Weights of a small transformer language model.
Architecture: LayerNorm before each block, biases, untied embeddings, capped logits.
MLP neurons of a small language model. Each row is named by its layer, matrix (up: input weights) and neuron, and shows model dimensions 16-111. Each number is 128 + 24 x the weight over its row's rms, rounded and kept within 0 to 255. Numbers have three digits each.
A block is one neuron, or neurons of one layer that tend to fire together. Before each block is what it responds to, as a language model described it from the Wikipedia text at the highest values.

Description: Word-final subword completions. Closing word pieces that complete a word split into several fragments, often names or rare words, e.g. herita-ge, Marria-ge, satelli-te, Kumamo-to.
L2.up130:085120122153132113126094173111114117139134151141111113127165121124141121120098153137080157108128130155116123156109145137108120066109131093175104146116122145161131103123154091118146134159094144116134188132114153130134163125132138122122148150155138138116131150174112124138116147158143107110
L2.up304:111112142117123113113149108122120112133082143161152107119173152155123137138091107078088150099132132101100137170099153131115144137153093114150119103130129131155149132114128109133133142097122120125132121140164110130141176122124085114136103085110136136123101121155187128094123120157145148163
L2.up335:156161112151136133135139110047117121116108179147129113161125129092148129165085100135097127088104084124194104100120130109134119153125127114080124165159138131098121102123162156094122148084146153131119154089116100142136154154110131128132131096134123119117108120135125138131129131155104129170
L2.up338:131121124116097116177128151136136082109113155137132164100144117116152154134122146104142135136166131164108082116139130148121132151146108120112173164121105136150130105157145087091103133122102082152142131116109116158093109140158144145094116120164107112133117162102129135129187109139149122140
L2.up457:114143101109153150130148163103095130172100153132121136133130130088155168122124161094113080119139177145125093094138113137144137110119064082129109164135094098122165133137174149130087180135114139089170148115152106136060154147122129097110107121161152137135138123112152147134130149156141134138
L2.up543:126153142149099091126161120114141093134105128116122103123114135115125114197128146149167141129130136136168144172174105096135124146100127158075153148131116116105136081145138177088094151119102116146103138109117124168097100078154082126147122113137112121070123088082155164145132114132162095137
L2.up629:133169107153117146120167107102106109126147139116095088154134121069106137088127140128093156117123099156134148115100152135145135127124109125143123135180104102110096160092131123139101121167133109142135136117141114122127151119103103114134100093146153103093137120150122103130100063086125152148
L2.up822:113135138137066151117134139082073120199101156132127123115115144142140112142080121095084142101140151158162094094149109124115116141138119139117151084166130145117160086116113137112168158128106106108129186106145103172089132106066127156184142094173147141155140115174109107104112116144147168121

Description: Year after in or month. Year numbers, or their final two digits, completing a date after "in", a month or "to", such as in 1933, January 2008, 19|67.
L3.up43:115111129127146119182100122165097094136117107150100136086123149144122126148154139116129107115117112114113130082137139125144123144177131124131139109122127117070092134119130113151135147114124074134109108157174126138127147107158158179176111144158166167114171111130154127109114130114116071135
L3.up368:102123112112110137125156117108154059156123118148096115115128116133142109105152157103093132124126156131128115142115093145099120107128130144091116134128169117080106152126124168120101150106151184108130204113114117133079112099077104113134124051143109091171136129127132176130130104114127109152
L3.up496:112130129148092122122121090141107138151145157140083110115114111134102118132118121112128128130104157127112128126129145145096122092102156151123100116153157105116131120122110135121094102149114128109081142094130115149136128114144120098115102117159126117105119140165114110113110131134137097112
L3.up676:122108175100116125140149127126128110139114114106139089146151102100114137146123113122118126099068168173138152111101154142103133112110109119107139116086093116106112117112124129130116070152124083112159174124099130139106144175105130109146142111117135153152119162144103087121148145159130119091
L3.up712:132109094134156164133136124133097157116077133189117159120140122143072108140141147135135116156122127142116095132144130117114134126069160171124114137161144121094136134128167089098091138122091159133124106151148132155112111114111086171166095163205122159133116143118103157141122075098136089102
L3.up828:138171085113112135114122111129120145192135130126082121094119111134109150127116116121151122103094166146138113128148165141119157107130091114131126110192115122111081113121090122135145126079128106083116172122135147110120121140154140170132090147149126153167131112124145121107170122103116095132
L3.up883:115162114111120102148136111128127088143127094127151118167160128142084123113173144146123125148110147151088117122130180154125137154131111095111125130146147159119104130108083086148165133111135092119168108147161126114121139101149120145144100141154109127113139128160185121146115171115109150118
L3.up927:086124139130122126124113098126125120128131095091117109151080107154152144156191147151166158138129104133103159153136080148139129126158162124155128085135170170085136108114106110116141173115137164100102197115131130150142126143141101121118122149204065151112144107130134108104133098130109108092

Description: Clause continuation after comma. Words right after a comma that extend a finished clause, such as as, with, and, while, meaning, or a closing quote after a quoted title's comma.
L3.up53:157145114130118094112093137173112099128137089145093177133138133158105127147169136122089102143115123137144105105103148156080172153120149156168142116152188161110124143136146150117154115099110116069122100099150138140144112117107092103136090082162161138113077139131130130139173089124174161111
L3.up98:113149152107116094058092130103116127157121101153125156162137133132128128112159132142168130127143173158118162168136128146092167138125144146129111125118126148093172133153117133143136129107133136106113085117172121149137150178086119136125119101115135150116101087140160137160159168071176163115
L3.up147:133100150118146116094104141158107120159151125138129153144135129119131147110137145124154121155119154134123136143156096091082158160108073101138152130135104107137092112132146115118120108138149117133149124128139112171113140141126139111129117113106121177152142109166130146121132153074140174156
L3.up261:100152147155137133101097131132170115131165122119119129119150127113115143104148121151160112072105114140136142133141137115163143137118122125131136130126100136136086116101146150126158194157066128080091146116136107149142106161102174120197167142148152128111135114129106098125127189160144123057
L3.up321:133159119141157105130112099153104130098125112138131124134122098179087133166124154132107157121095147151131188156126132163138116154126150084107121127097105106104125091107115105133131130118134147162142139145113152142152101119094125111162180107149112101068170150105113123124126137144160137155
L3.up665:100114109126111139115071076129153138178107154142120140114123146154100129123151141127112128135121160149105154122164164113130118139145117146147097088158098178079056121124127137136139117103136128092156092162176084141125116096123110119133166077100150116116107135116104126110129116105173113108
L3.up880:138135109115123156108108084097111142161104111147160126108134127173105112124110120146154127083127133204151125129155166115116191145116131095097114154074117170116113119126126129127116159142131106120091133149172098167131119140101147107137141111131100161120100142151136124158149120097135119100
L3.up884:147140144123104114175092092099101107161130123152134103124066119129094153115151162108121115132121084156147107157147131126106129094142130076156121135142129170128126127105152156129098180154118146068140161133155167144117145132125106125146154109129115123111133137157151118096118136181108105133

Description: Split vowel pairs. Word-internal pieces starting with a vowel right after a piece ending in a vowel (ee, ae, ie, ea, ue), e.g. fe-e, Cypridida-e, Fra-uen, Le-ap.
L3.up150:136166119081101075120131163106100094160089166124093126119106162161075097114158116101140132129144125123141129182156127137076119141105140166170155150172114164138155106120151163118123138157150110133144170122135108125135131164133123101108118110144103061144123111131089138123129131157168151102
L3.up160:135127121112096133126108124101139115121148120073118099147130134162134151143076172166156115106122189177154110177167133126120116150100104149159153151119125086161135131119096124106100117157083130137151143140113136108114153117148132144115155173147156138124116153132096190126132122147152134128
L3.up291:126092136055151128127109136097125097149134132156154125100159124130147167099115149107170121099126156105143124097118160128115091120133085125143139144129098104116134157132105082144084172119132126104165130144127145107133151171111155154153161143128110145111078117157072121111097122121137129096
L3.up567:150122145127148114135112160161139136102103134171096131141097109145157121153093155165123144069136189075133137131136146117079131089105132127108116133112108131113154106081146102135110148126159134114125161098151069136151162161122112134136149087168134156154144096149128106137104076076136133176
L3.up621:137144106112134121132155112153135122086129170153127127110142133126091113173100136079132128147153136130137121143120156119106134125158081143138155137085122120091115123120149119109145152119123150126137139119089090111150105178130127090138125129154143160144163184168125131112096118125143155205
L3.up635:113129129100131119087130130108114115142126073116120094140117075130132134147118165150103121120134109117205108168111136099145160108171142115192185140141123125163156089122118154149134108098157143150126120106136112119141131116150157124124107090122127117110175153155128105111126141113151114099
L3.up715:104135169119170105083114109124108112163137157144116157123169115121134107153098136125103122151129137146151156138128145119142149088110127112141131108173090094112168094125120115153117133155136126125152142129118119146125157139117119117116117181146162143115127117101129104163156118119161137150
L3.up989:096113093107148129146110150108145110111108123171119147141132139081112111154142156081118108133126126140127172139100141108087155154112082110122133109131117080153130154114121131113124130097147113117114151110097155168159172149141137128146097150119140169162140137129103091123118117116142147120

Description: Mid-word after s-ending piece. Word-piece tokens in the middle of a word, mostly right after a piece ending in s, such as Sonens-he-in, Corks-c-rew, corros-ion, Dinules-c-u, often in foreign names.
L2.up73:098100117142095121088176058086132104162102111121136142170116140119120103126117148136086168136094143127067125111095133088142132136153108134107141154149148152106146147129169124127113161093127102120178141127109126126103140144140143132148144116148155142118120114128169138136132138154154172143
L2.up176:129127125172141078128141127126141127168143153110136142138135134142124136073126118122148136107085174134115114145106127146146118125116082101147166159134167097090168140094130131126162191139118116149103107139196135161121133109113099136124142142134117129081138086148148145113110131081137152115
L2.up210:121148118127107097092134132105158087163134120101095136141163142145133145146124132153101108107123149166141133131130132117117088125120098147123166177147058139166142121114119098137131130118166089144149120128120111114116151137129099164115131118150120117148151132162150147157101098153149146143
L2.up326:129102108139131118127091131124151125104090150077169148137145097120122120132118131128120152130091145150104108139108104129114107117105052135110132141131156149081122130141132125129092154094094160164165111097178108139118151121100101104159193123159135138121122111106154112160115063159133150134
L2.up736:118123167129091122039095117097125145135130160118157108105170142143077142130153095123112128129119144154120124138151134132128126100122099136103139137116184113111123114126176115124103155112115175097106115137153135154129147108095105151117137118124155129149140160153129146125102181147116156162
L2.up825:060138151143122122132122127091135106138139155115150121144177156143090153116114132131121162125131104130110153168108123100141111159110113146107119158161131097120115132098116105090125113119140119168162156108126122123138145077128096116133140134140122102180123101091158164174135114134131132133
L2.up983:114128168128093154105097139135153118132136179154164151164141104091140108132122100130084104118091147127069100142134104151129132107110136135100120086111161150124124145134144094089159100111094125154198150112143152158133145073085110163166150093152105151115091145072164108136149144129103144124
L2.up994:118112107136083072125152105123132107121155167135177137091172176125143142125162127137092087155130141145176106135120094163130101120118113136146145131129115123110108118149123153150140140074107098149092152142090097108099159122130096158117129137090144100165091070121112127136117121108167161127

Description: Mid-word subword fragments. Short word-piece tokens inside a longer word, after its first fragment, such as inter-se-ction, ins-c-ribed, pro-hi-bit, rail-ro-ad.
L11.up670:089140122136126142097109098138151112130182150090128130145144170129131129148104131140097134136116113106153105127146137094116157106140135108146124119141158172116083120107107090099162135121110102157126104135132099147122095116119121136113142126135120124137107122101152158095151107137176126150

Description: Clause-linking words after commas. Words or punctuation that begin a new clause or phrase, mostly right after a comma, such as over, unlike, as, about, and, so.
L11.up763:126126124105146138117115145116115095152180111151117128094121147118119116156137097080137135119102098128182101070113127161136094142157127124185149145148104147098133114134140156101128110130155078110162093189102118125113127150136159105100143111136132124093142162136154147117142164113153097143

Description: Mid-word pieces, heading equals. Fires on interior pieces of words split into several tokens (fami-lia-r, dep-lo-yed, en-jo-yed) and on the first closing = after wiki section headings.
L11.up275:096109110154143121096158121172099161109120146153129088088139168108132125095099117157071172122084153108144134149132145116112140100144169153171123167106085148149131138123101149124108119088088148172102153112119151130114140121125126131111180136113160114145143116109090129162160131165133106123

Description: Past participle endings. Past-participle endings (-d, -ed) completing passive verbs after was/were/be, as in stored, fired, protected, often followed by by/in.
L3.up85:090136114110115151135121137135129125108126116108120110108141096106151116119078183126115154105080141119111097100149091174095117133155137072145088140143143148152158153098081096136110095178162083119107139134120117152091112135115114148117147117114142114115145075126129131129146092144153160100
L3.up117:126117176123152122127132099147139136108121128073151128137119139130143119127133117133123165134099075112135140116170089093136161150116119137183113120176126135165125167087139086102120102099135109161138149102121138112141138168129108112115122118146142095095088127122157115162082151146193132196
L3.up425:102133128098096161125128120085114107121141125151116122109117118139146128131101122127146143143147119160111096160154138142123120079124147171134160110156074133105124118145114126102089110079130120140128123128131143142129107163103135149106148114099122132153155150119108092166149157129139090170
L3.up571:089158152108093135100132152138128115155150166117126141124129150104190113139120157107109126098095162144147085162140114191090143131164120129126125116116206149125158144120111113107133106120134119131098098165137067163108122155139103128092123090157148121161101076131119169149157086136162165132
L3.up779:094122126096070101150120148080134109130128123132116081164113155105123126109094125137137165106118130105140160125130129152143087133094146089132092112165109139120174121136154133103129090122129117102144170075159145143132148137103105119120169143129134082131098067193117089098152118125124117104
L3.up822:103194169141147175150115111156129102152110125113123095163142181118118135132121135121119150163108156135114152115085145167102142102099115158132140123128138128135149120105130091130143142137088139122095160111165159160118132132143086119154128097126110125130159088155128124141120080087112144086
L3.up940:084098141122141160122114146122104115161126106128117123158161123142153108125099152108138123105086147108122146124080160151136135143136125120126098104106116144106177123119149080129087154143142152155094125123151127169126156143131147127141151134159121124151116141142113123151129129122164139177
L3.up988:120092092165162157122143154132150150144131106113121122110142092141148127124102177121133129160101129157179114177134119160110139126139135132117094144113135173134127125112099138124177144115136148146092108121102117128106125147115094141115144133146139098169136072174104153124155118129133124109

Description: Of after office titles. Mainly "of" right after job or membership titles (Chairman of, Director of, member of); weaker on digits after "(" and mid-name word pieces.
L3.up36:128119112130151156119172113130090060184137144152141153138110118158134099166108133130131124113143132105096137152153114141123134137183115151168147120129138158117102177116140119141144167121113145122134151163156168155096127176147142131109111093103137109152093132120131154115115109078110145154
L3.up639:100145113160140120129160138116165128148110097184147149114123183110168154132126143094134173151166131139171146114126135155124156127115157137091128139131145184113113163142122124115122150106176159113094138127122103124068108139145131141173106122166135100142115143108085093147095106097183128159
L3.up727:096087110147202165111099146128149128116104129126175153150116079120158068134148110148158125103125136107195140097122122109159153136145148100124112087155164129090135164119090153112140155087114120106131098110134129156100163148158117107118085128133117088127117108133125147145130119132194111109
L3.up738:102128108142111139110130109149122094113096110113148127108123154092148113182143092130144142143164116127122125112165106103087152121164124155142114130161195130137111139115097137143115129086108079103103119113091140156098132119127109083114088132114061115114093120138124098132127107139110149133
L3.up804:132118068133125120151157144135111072127144140120153149124146122129128122132132091121151132129149141133159118127124161135153122109137160116125101133054150102113110175111100108117142129088153163161125134158141140110151141171118125117146131082151087142144075185102147098116137113126151148142
L3.up893:111128090177104081104132132097131124123148106117155150129138132114130110159122129136165142114127113158175164157126133146104127157087158162141114102134124178154084089130094099147139102136144132151138113145100095118067110146154116144148206146113092140122130122120123090149109148166130124147
L3.up959:131148149117121150087121113129131118106079080112107146100103142114159127135126165122134151159106122147102122085116143119101118134133114103151147156145141145121145141127127151094097132102102109126178088121137091097104149151131109144133168107124159189116114123059156139085152137149166171149
L3.up997:104088139166168108097137153096125141105129093160111131154189083134112095145125125110137121128137122109150173128117140171096136143180109175160117099109159119122154107130106127138130102102094103124148106121125180092070102137140108090109129131173135104134076142129152119162106153175116142139

Description: Mid-word consonant fragments. Short word-piece fragments inside words split into pieces, usually right after an s, such as des-c-ribed, Darms-ta-dt, Rzes-z-ut, mostly in foreign names.
L3.up206:115130146147136134119171105174094108159151134133148149148140116099100119168108130122157130136115132167167139095098128119081125153129141165116113090196167161087118155088152143110089161100158141127128135144172140128124156125124103202110177142129115148137115146134175096134121170102148133197
L3.up481:149090098109124173126122082133116123086129120140122153125117147175128122137115129123104137125153170099093135147127135137149117119159131092159141160135149166131154161127096129134145102076127135166084150113144126089112164121122115092119112103121137114165117115139155109130073120142075129131
L3.up542:097134145104151123118125082100106112114116150098114145106113109105138140193111111158168130108132130098106098144137120145149137107133111148114117109173164144081102153086094126084112104087133090158150127152092143118125149151143101144144099121121116122080148143144123072152095130103142096127
L3.up741:117139130119124159089110105098109133095100160114077115139128145141082117165152110164092083124105112136134118121099114146149131121088112131160131117144176160120097113140131162132126115101092147077102160114140110176121123133126125143107115107113110142151185145123184121115142095135095143150
L3.up776:099102124159165183119133119139154128143095104137117147112096141122106151115133122115100173146114127114122106128140105128133085108120123105156129093155147143123148133097144163123156126082133128120118131136128139155156137158103129124134117133123129123114091104106168173138161140129159144144
L3.up944:126149132084118126156108140141130136132116140110086131121163120120102146110128090137154164135087167098144101113080116138102126119138134141134094128130180103113119128083116167112119112083149124158170167088127134134113153146109094126168128137125095115142133100134115146090064106133099146156
L3.up951:126117149127133092141117108127148119121134167128166168117161123150135124108129086114117147130141142159137134106094084148139100162126130172156162156138179146111117137119139139144112155085160090153162123109163151109117124113095069126159135117126110138150068122098135095155122138101133177164
L3.up999:125115119138099164110124101122130111129141159163130084152166160172113110113164118148111118145134107136122119163157128126128113114137133114138073091170171157089121176103108126126115101118071142104121132113125158100085131115106107144123109104113105153170099131152161134131140130140123149123

Description: Separators before upcoming names. Prepositions, commas, semicolons and table pipes placed just before a proper name or title, as in "Mayor of", "Jack Raine as", score columns.
L11.up183:131109118120133132149152088153163109138116133158141111126121166133133135171109111105140070159104085138120113128103099136131153133190120165157111151170132151122159136085108160130150136117122128133148160130128123137102101168135164140130128137130112139084140171124125133147139130116126124143

Description: Past-tense -d suffix. The final "d" added to verb stems ending in e to form past tenses or participles (experience-d, value-d, charge-d), plus other word-completing pieces such as place, af and over.
L2.up51:111121132118095091135104134112151086172106148157172124105115123117173111133165131085100095089065158148120098118131116134138151093139105114163109140123142108120140117136160134124098136097129132134165159108128130157140107148132136166146121122145117138141105117106139058136161119137133155097
L2.up131:124161105098124117090138107148147069176086127144163141187137134178134116084157126129150118096092099091089110146174166094155103129137102105134090117133152125106145113102131120114147124140122119127120100111152139093107157162092123095163120088126134129077124111173135137118127155092181135144
L2.up265:119146192119144114111138127158122120102136178136130093120127135135135124129098138128105134146119125176143118093138159163150111123141095169084149107147084134126115094115121136112120145131104095152106109114138107096137138120120094125146143172107119151112114119130156094117132119145129124122
L2.up508:157131151148094132126123142091158154123140107060114156123148150126164129121127162174106123122074094083149115139147114122138136108146116171135114100135137153133108087118137119116145114131111123126117177119174101117136131118091111143143116085113129137094184076173130120127107108118124141070
L2.up578:100157107092160117124108108102173096133131141075092127126124130101135135124141156116150094130100106096102089140177153084124150117122103122112123127104148122100118110154156124105116121106128079110085141173130174122140111157116098143174119144128094167134159127120102129121147130074145161112
L2.up677:159128094078139133109174140080155082172129144136095095133151102125117159104097104123091097105121104109121113141176178147107113086138073132128147131127128145138104091100130134146123117128130100174109127148108154140123118141126134120084108153133113115109137113165110159114118144121125170097
L2.up731:137139135149119139155164149102175092154138138118106098141100105171159149133065146134101151169134144145140136136127166095152160116142100132108091146154161109130141154145093142101094154092141112107160138156133125114136150116097133114086145113114144126078140122124145129096129109098108153119
L2.up990:134149138115095134126131110147146104144136131140136146136114135141150144103178154123103148046112109163151088170154142167156133150146082124126108097143176122114190142111163103159125128102118137127130098145109114192135114127090088123109143121135125107120123104107140122094186120132156150141

Description: Mid-word fragment pieces. Early or middle pieces of words split into several tokens, often doubled consonants or Latinate stems, like cont(rary), aff(air), bo-tt-le, O-ff-icial.
L11.up397:120119111133171159168142160124125131146142150098172167115142172108124097135135080134154105118127112120149127143123188137123104133156121170126100170163101152094131141129118086145134125164122158129151163176113095101164105090143156105107113086122124161114135147164133141124146139105143167121

Description: Of after leadership titles. The word of right after office titles like President, Secretary, chairman, general manager, commander, naming the organization led; weaker on scattered name-word fragments.
L2.up114:105112135142123099179104163135072123086078172117140134161115112127134115119142125115141125087089155131120110141093120100167131142147140101121137146169097068082082099090123137104141143111145114125151158140130079131083127160132110150168148100139103153099101159134170120174132103121139093135
L2.up253:113119096086131151145111135143151128130103167134126136141126105137106140086070159152105167115117135105124084105099136157119088081134116128137121154162137100097141161136111106092114142106099107127105108146125145139111197164138090158141118116137155148126123094103123130115163142126141139138
L2.up560:114129097118147135112151137114140121158119152155105138130140160174144117114114121128094150139136115136138150092173094135129144120146124156078141104122157119106143132116122100112145156103118121121135160128132126148096137135119109111092143066156129123085154129129166138138129142093152146125
L2.up599:088108122137186138139172116149132087148103136153131162089146128125061128179124144115141117113101128129144094104129131131139117114149138163138115152124100141122089129109088143091114199075172148149150142103145120124107166137075123156150128105092145180118130098078142118187132120123124110147
L2.up660:113170070152120109135153074119144112124114108103142136129132127116151094159092158136106145145146124077119095140099123111133121085188120112116183166116105106142114148138126130098126154113156104110109129155117101092078139140187121169149112087141160121153123092115144104120160136105134134119
L2.up789:067161151105102117129137108135087089161143090152123182119146141161170152137096153132109112127123122106143080108122114134117133120137135145085143114121138119103111132102122162107144147063153052154153127064135175141113151112117099169123125120101128137128115129104144182141165108115131157126
L2.up870:143147131094120136123074148150094146124155119170181187130156110157146125141153163081139151106129127151148136147149173139145101131152148131148113167133115121051103131108095125156106148062125152098123127136125141137074127167160136135135119102148121134130107156120155090143128173134111172147
L2.up872:100135150123150117098149118110119120150117116155130142135070099117104096147146132130122099134127133162129069147173131090130137133123131129107147160118131130100123120108120160126154118051106135132158192129102110103079097151150132139107100136091170166129118128110139100120152078056144132148

Description: Word-final subword after "-i". Word-piece tokens that end a word whose previous piece ends in "i", mostly in names and foreign words, e.g. Jessi|e, Serhi|y, Monsi|eur.
L3.up25:137169092060139122124107099131138134186105100130120122110151135117095137162122149135128152117141144107120139164095179133132114113081135139126133124102126101121163096084117118128129099117135112101122165080164117111128134155138132153136092090142162164191168130180132140134112089120095091133
L3.up139:095142105118123116110107148133170139132094117120170092141159093092114131131104105100088176201160112147099138151143138139124151140145116162108138136112147111131142135129117138130108120106087144131125158092127152145147103057118131082132119152170100123097139081149104109128105147132146155119
L3.up192:117107148147101147120103119114129153168137134113119126112126110124096157144141142103132119123135164171102157062118156138147147129128089161118101091110157135111154138131110135131131122118097130124137112128169109137136122099119127120137110150150077129101125147123169127108132128129144124108
L3.up241:115103108115125108119111082139106101141106177122165086122120097096078160103094147136136107113119148160174152152147135122087140089109063145140108091128105098139158134130149138122122191101103117124101157096159136160134132153101149114108066109138141109128142155106095122127109144144157122142
L3.up404:093135160122142137143153118111126110123150148109104096119161109131138148144090148131109135144149137151153161115130119129187134139157099108131128143164121081115136069131114120124145146055144080093201125102152092129127146120083167134110112077141157148151153130139133137134156140073147152155
L3.up438:129097117166085143116156097135106117109125087188139117078185180108087153113122106096120146127112115110152146117129162140157131146146104124115080120125157136115141132103126132115121171108160134111126133099112125126166109138093131129134114109130140140124129127167125084169122114103179131157
L3.up470:137134117094137144129066134066100092103133142169127109145119169137118122138070127140130160117105119157080149161124155100161127108110098102126160090153132142114128106120151106131088138122117118164155139112145109121121176179109143140107135167147124105097187146095184136113137201138144096175
L3.up716:170110082121130136121177170112072103152124121127140103158131129136141151114089107163137153157140097104142095159196159094145161148134075127104145102115095114126106138118131187138122095137111123163137161097146143142111146139117098135099120108139125122136171139134139124120138154103087154158

Description: Four-digit year tokens. Year numbers such as 2019, 1945, 2005 in dates, table rows and season spans, typically after "in", a comma, a month or "|"; rarely mid-word pieces.
L11.up91:105139166124148112151125146100100117147131131126140121130129117179146110084104186114115081153097103099131120083110112159108133137102155145101097134187134108175118132144156099148133146105134173155122114145198130117116101111135173130149108132159094090065144138116159126123139148154047147167

Description: Mid-word fragments. Short word-piece tokens inside a word, right after a two-letter opening piece like co, te, ne, res, mostly in names and places (Ne-ui-lly, Te-ane-ck, co-w-l).
L2.up140:134115104147159074122134123128089107134148141124162096167128085089123115093110161131131102103127111108131131197167159107119120104094127136124118148126109132146080117087124149140123158110125122167156122128115111078099121143142155156107168125162118141086121109140143098122100131097137117127
L2.up154:157092172115138111119160171160111121127161128121139098139129124144146081124114148122060110090083158126093133136135127153098142120107124113144147103151118111119163103065139130135141115131108104165114133147101129097088177155148080110085148153111124062131159107115137089101128154123084145131
L2.up199:159124119117136120120161143153085085143139114154094127128135112141113133067107125135113104128153119113119122129146157102143102145100097126115129113145154139107098094124136113130168136102157174194150131163084149127127116139084099112127188104134127153122129134119149160117140153160117155138
L2.up244:110126118068154117117146151101130112105159121123171158136134112121157092156097158158136137139155117118155120123130085164096124133116150123134159149139157151112169150094084134107132123153092162160151130142095099101062143140118100135128158108137178157118109168044108114123172158082105149126
L2.up490:124098195141147133143123131138166098142144128131145120081107172134156093142143117120119063121128111125133113157132121138127141104095108126151183163132128105141093118117160146094105111139116131124102105167132102135133101136158081155155134134112165132122131139069147134128151149110114127111
L2.up514:108125096142127089105148163138113118144082147112132175136167173081128160151146129132140119132144094118158120129133131144075088144104147107091128152172124141147133095122125102122096136131074130162119124123119116120129143166195109146149129103167112129090104155065128110135147142134178122097
L2.up891:135101109091153089120144164104102126130121098132097126121129094145099099134128082146135131054130170101126109182161170124136103142116150131098128113122099111079126088112130133141132115126139142134134111159107159144160135172160128141131119120105172098125129132097114134169122099107113160132
L2.up918:141132130117086130162129178174133107117122117135168132170148096132132114167137141167133147118116142170173068134139149102133100101114119129120175126124104137106118129121100089113136141148142115158159148098120146143131131129130145156109106152148117096132120133130121107133165131084155136143

Description: Clause-opening function words. Prepositions and connectives opening a new clause or phrase right after a comma, semicolon, or conjunction, such as as, with, in, at, (.
L2.up315:143151099143157120112123164158078149113131179095143075126108098122140127098127142111095142138108115107153098156163136127126133137117124102133135117116115163131099094090124134146122137130110156177118106119109107087118134191142121123137173088115089144072118135164140094108130147174093135126
L2.up339:124130147117124161126164142099118128126112110145122103127121112166108092136107138090147152112147136116121124150159167092117088122117110119131082119152122125117123165094108119158131114129118117159111145109154141131152113150100140097112140162145133107107122141172125132172151136101149165099
L2.up429:111111111120139119133145155120095122141103147119148147133126137134138115119122135140135099105148090172139155133152126154119127131156151104119133129118072158140133144094094083116114177118110147109129147116126138118124125150120126113096129094149111127102169163148136124171114118107122133134
L2.up573:113098152183137151119160161079089126123092156123103165099131107140102070108126119103115103077133120156159112150129170152145144114137103143085126146100090094111104109137112127067127101155109140137147128126157137114091128158117133163127112135137152127157121130127135128150147136145150153165
L2.up803:146105105112161137122114121093122111126097109139134130153157154140106076139140120143118149106150097107170145183134159118127096148115139116115080145085125131141088111086145148125156161152125130126116105100108093148147151166134122092130155138152154072118091135153130147136162125140150171089
L2.up827:148114096135172090096106109094082128162121131125107134141125160119141139126143152123090154128086137168117166154155198127075147133093149126123132149098109124143119126137152139098124129117138106120120113120113127151108084138137082103122117112132114131116074138118133145128158133157168092103
L2.up911:117124150113144149094146140112122131139136156103152088102118087146104120134150089092123128121124144092120169153151167126114134120156118121145137154106100133131101138121133088119158161118131148108155134113100139136102135125161132111165149130140093138097152120092104107124138096090138160118
L2.up984:090093098134142122108147129073106142113099166121123127126131117157100127132143131116137088129134148128107137181188140122115121158129111136161117114112106165114141115091111067159143170157101165140133138103134112152112138175096170123119125122130114147109119148132140124189127147085118139135